{"n_layer": 22, "d_model": 256, "n_head": 6, "n_kv_head": 6, "head_dim": 64, "d_mlp": 1024, "vocab_size": 8192, "activation": "geglu", "norm": "layernorm", "norm_place": "pre", "norm_eps": 1e-05, "positions": "rope", "rope_base": 10000.0, "rope_fraction": 0.25, "qk_norm": false, "attn_scale": 0.125, "bias": "none", "tie_embeddings": true, "parallel_block": false, "init": "normal", "init_std_qkv": 0.0312, "init_std_o": 0.00473, "init_std_up": 0.0312, "init_std_down": 0.00473, "optimizer": "adamw", "lr": 0.0011, "beta1": 0.9, "beta2": 0.98, "weight_decay": 0.1, "lr_head": 0.00714, "grad_clip": 0.5, "warmup_steps": 566, "schedule": "wsd", "decay_fraction": 1.0, "decay_shape": "linear", "final_lr_fraction": 0.0, "batch_tokens": [32768, 65536], "seq_len": 256, "doc_mask": false, "train_tokens": 530400000, "steps": 10910, "dataset": "wikipedia_en"}
MLP neurons of a small language model. Each row is named by its layer, matrix (down: output weights) and neuron, and shows model dimensions 0-255. Each number is 128 + 24 x the weight over its row's rms, rounded and kept within 0 to 255. Numbers have three digits each. A neuron's up and down rows have the sign that makes its largest values positive.
After each neuron's rows, "raises" lists the tokens whose logits its output raises most directly, leaving later layers aside.

L17.down352:142135124100129151146057111109162134100122105111166128171101107126101136167134125112109126120175120144123116069135090138098138122150134117139112078139117140106114170150157157116104100075141097122108152122133119122108124098144128154161132086123169142135103130153125216118114117117116135097159145134104177178120115132207163068149176101137165150131082106132124126127096144129121132118163113147133122116114174119125171109151145100113089113133087124133110137138125127172123120087136148159106103119095139127114124120168136160121120122108166153134134131100111124131120115075157154152106123140121102162146121101151131075131172093138123123168127117125152123128116116142143119105155159137162157164146148128138134100115151127121170115103097110131117132132105154119100149131117107
raises: "ings", "-w", "ing", "-c", "-l"

L17.down386:151089128112094178105129129153146119134153162117062153125119130119079148180130106131098172149107128147078140121117104154135147112144163136131159091109088132123141125114140151120137128129092121143156188148167140121109143140102137108104127119120129150160140140116157084137105155102157105117152105168168145118121094123112124111114091148161128128104118114119178161079124092110106114093137140149103152155087086101117080111136149108154162139101127114124128153129160131119133080116123132129141124121152084096169150148114127161105114131121138173123165107099099128177133116159121087172108122130131105093142109125096108219112126123145138136155149135114102152159108149152091113137144096144132156132127118143144137096128141143144109127135102152094131138089135154137124110073141138
raises: "yl", "ars", "art", "ill", "ories"

L18.down921:133108147136151110145114110132149119162091108117174113087169112119116157132155163160073157085167125149111138181156144137153088146138096148118126149113145113095163084157097117128116161143114158123126137113118123194129166109123147148124096121149143134088070151113110159131137174154108154122165095106127124112125128086159165145152131147141144138124128132098124106120091132116111101137106117138175103084146158132107136133111121185083125117107166115094098120121148147138087133145071138097122141153133113087146140072111131112109096160143161130142146121135170115109148141100128122138133171147117148099111121149132150133119116105110126146168127125166139157144134107121156165124129166134151131130130152171142121112095110098088117113123094142071107100130094134118136173125142098
raises: "esting", "ests", "ested", "est", "ensive"

L18.down660:160110111147160137138150126123143089153149154084123120112105146131120138103079136127136119101136145162109135089134145123084140126098152127119110141105117090125125086138115133123135135096119153114138117146126167170131089146118134152133156113123140105136158071177148161168117136158138185141140110117141103137108119127130122103115092148152121137147097189167150155142141129114114123146093127115131121121148133113126133109129147152104112166131187139183138125129185116139145163136140122103140136130117068102117086135113116096147093153157141070098117148175124135111100104081151094128127133141105140168092135116129121103139115142114126115110110152146128138122154171124188146169127095076132098089124104068113157054153121100107135112154120149109145122153146163099140124102130125
raises: "\n\n", "\n", "}\n", ";\n\n", "\"\n\n"

L17.down836:134129138119133147122134119126144167164095126063064167117164149099043124121099108166167145144089136136107150133125121078120135123160143142160127165130097107130119150141176137147155136126141182111160110156121112153117138155105113171123149090130133151104149139154103150068074100129130120117111125135145129135117153136130091131153173117094149143129097122174131135105105182114125129131127123104123109143121118131153139167075117148127125114096124183154154136119130121108141102120114114087115132137139143084103145121100142125110114127127137139166147129106155087112133129155118115108141126137159081124106150108130103120098103138124126124118077159128142149176115080165125170159144114128140077122104146107069137140138121140122114097136145121125132117159144149118187152111105111
raises: "24", "25", "23", "26", "22"

L17.down705:119097119127152115107160172178123141107119157114109124157154143159111103124126185140154111168102127109101093124131116124171118118139142147138176112129119093126126151119140158164123149103167105123168141107083107140111099138175085102109154133106106086157103146096104092144097105154133123122159112116105138135141152056122097114089128083128137127108109102110146144135138130149124147131153119109122134090109143116156111117088147098120152155126127105140138147114140218140120082114133137112145106140153136138133110131100088138158156141135125091102120140106131161120100111162120145137108148196113139124128102135144116160175113120129135146173164176092124156107138112133086103129117116133104129167131126146103084107110131104172135119163141180127123137125166079139143119127103123
raises: "mar", "mi", "min", "men", "m"

L16.down181:131158139119145103143111137089118136134158128109154139116138131111085114125164145140178086115140102065105162134114122116097166133112139108168105149090134165174134119174123133138099123146099113127130117134093126115146086127135113096152207153128138157134129141120084141134127146128137143129123097102075121125128149133104139093102144104128135152106098116178084133153132144156127167140121099103181125122126117105139103107120144170151109146131130112043125151153123134087120151100156103129154122107114147152157117154127149161111176145186151137128126104170119118086105112131132100111123101134090127075117089152148113093126184117149140122166141090143144086125118150120179127151129112148122115124157116095138122135142140142132139083163155133157108100135092124136145112133149137
raises: "fl", "sp", "sc", "str", "struct"

L18.down824:135121171086114146138145127158100120132133117111137095153110104088140171091169099135099117149128180113124114110107124116100114123116127116090121121129131133121115143152121132167112108177074155101108160115125123138128083150082130094101113115100156148127129110109112137102151140168127124145154098156102158098141147154146114144150110140175092141157098129107125122132087111120098130140108124139144133081148128147133116108108137093129119112133161093155115161133134121170160129098142135131068129157152100124125098136184148152129118114100130134118164124137098128120118149157139119157092159140127117116131118127138143085127148134139174109188149139142096192174114122139121158169129038121082093124134107144174146153167170121113093121137126167119130113107164135103106130160131124
raises: " it", "at", "as", " he", " she"

L18.down195:148132142163101091122123115118105085133162104125141112132152113159123125084158128108131103125134141118138124167086096125118118115151152108098112132121145155127100198107127119150146103099144122167099114114165114120163141107135131130149112135131124133143113151123124131139143150122130115118135122136084106125106109091101129100149137126124133156122133113121116121093118186124109131160141091147137142153165110149121112116118151119090147116146124127127129159112119120155139146137163184133131131120147099160155133138188149131161121097074196116155092104102163194133128133088112089136129154133143139142127084154079089106120132125116156101250131171162117132150123127167122111111142125156097138102169164137112120121146095120131103115127125095134117128156184141094110106139135117
raises: "91", "92", "88", "89", "97"

L2.down792:129114098091131156150116130134103121116141097126122141139133131134111147134098133149162173123124095089143137142119109104131153117152126112114119152099137167115170129138138138115137120115138127106131126153146127137121028097101126122093165159148147131150124128108146109117099109143132137162086128111143146106133145139149108124140165147125102104147030099148122151124136212127134112126138144118131131144108139171143125134153137117101182132170136126098133146147143112164109130113083158096071149168156118130103137121147137158082091093169147172140104106159085127128108113135111102112134115165120171131153117155090125199110092137123119114088103109130126136105124130144096117131143097140112095137103126156135155123138090145081131121104099115155100127114142166139121120162161144
raises: " idea", " same", " following", "at", " next"

L18.down697:154165158153083092126124077144178126112114130104103148121112113119106149100129111150066134142116175096145107142129097154121095148127122123093143086110110121085127155141144127146136127133123121139094110146132127140094102104117170092108134136139128128147132105123127165095145109132151138131121107082139133143074155122133123116141142071146136141122095128127142158168121059116173124110150163097165143123111151109152136138124146096186100098131151123119140128125141134164118145104154170138134169140144148131064102114183131163150095139096141132094138094089123163110145147135110126190117121138106135145133121140129140157189093152120150118114151147120129160142100105074106125110130135125117132184139138101184118132074111099129090128121136135122158145106128102121104113136120133
raises: " she", " they", " he", " there", "while"

L16.down545:140114088111120158125096144119131123131131140112112145140122091123082117134113095091124146113139153155149160143109120110134157092111129201113154131127170136130122142115099135137120110134125127098121171116139145191132093154160138132133082139139150124096129131103128092136107166091140118121140103086136110167145152121140094114109128125146088128109103139133153103131109140109167177142112134118130140129156137149130110175155156110098125119121119126092179145127122146157106120111130125127130137158148115133153162131191061199110103090114133136102110113120101179148072114163077091125095106165139143107137101110121085098140105121145149099170095153185133154151153141145072133118147134120117158118128123162102131122136102089152119111104137125125119129152156159133152123129085162
raises: "ship", "hip", "'", "’", "ED"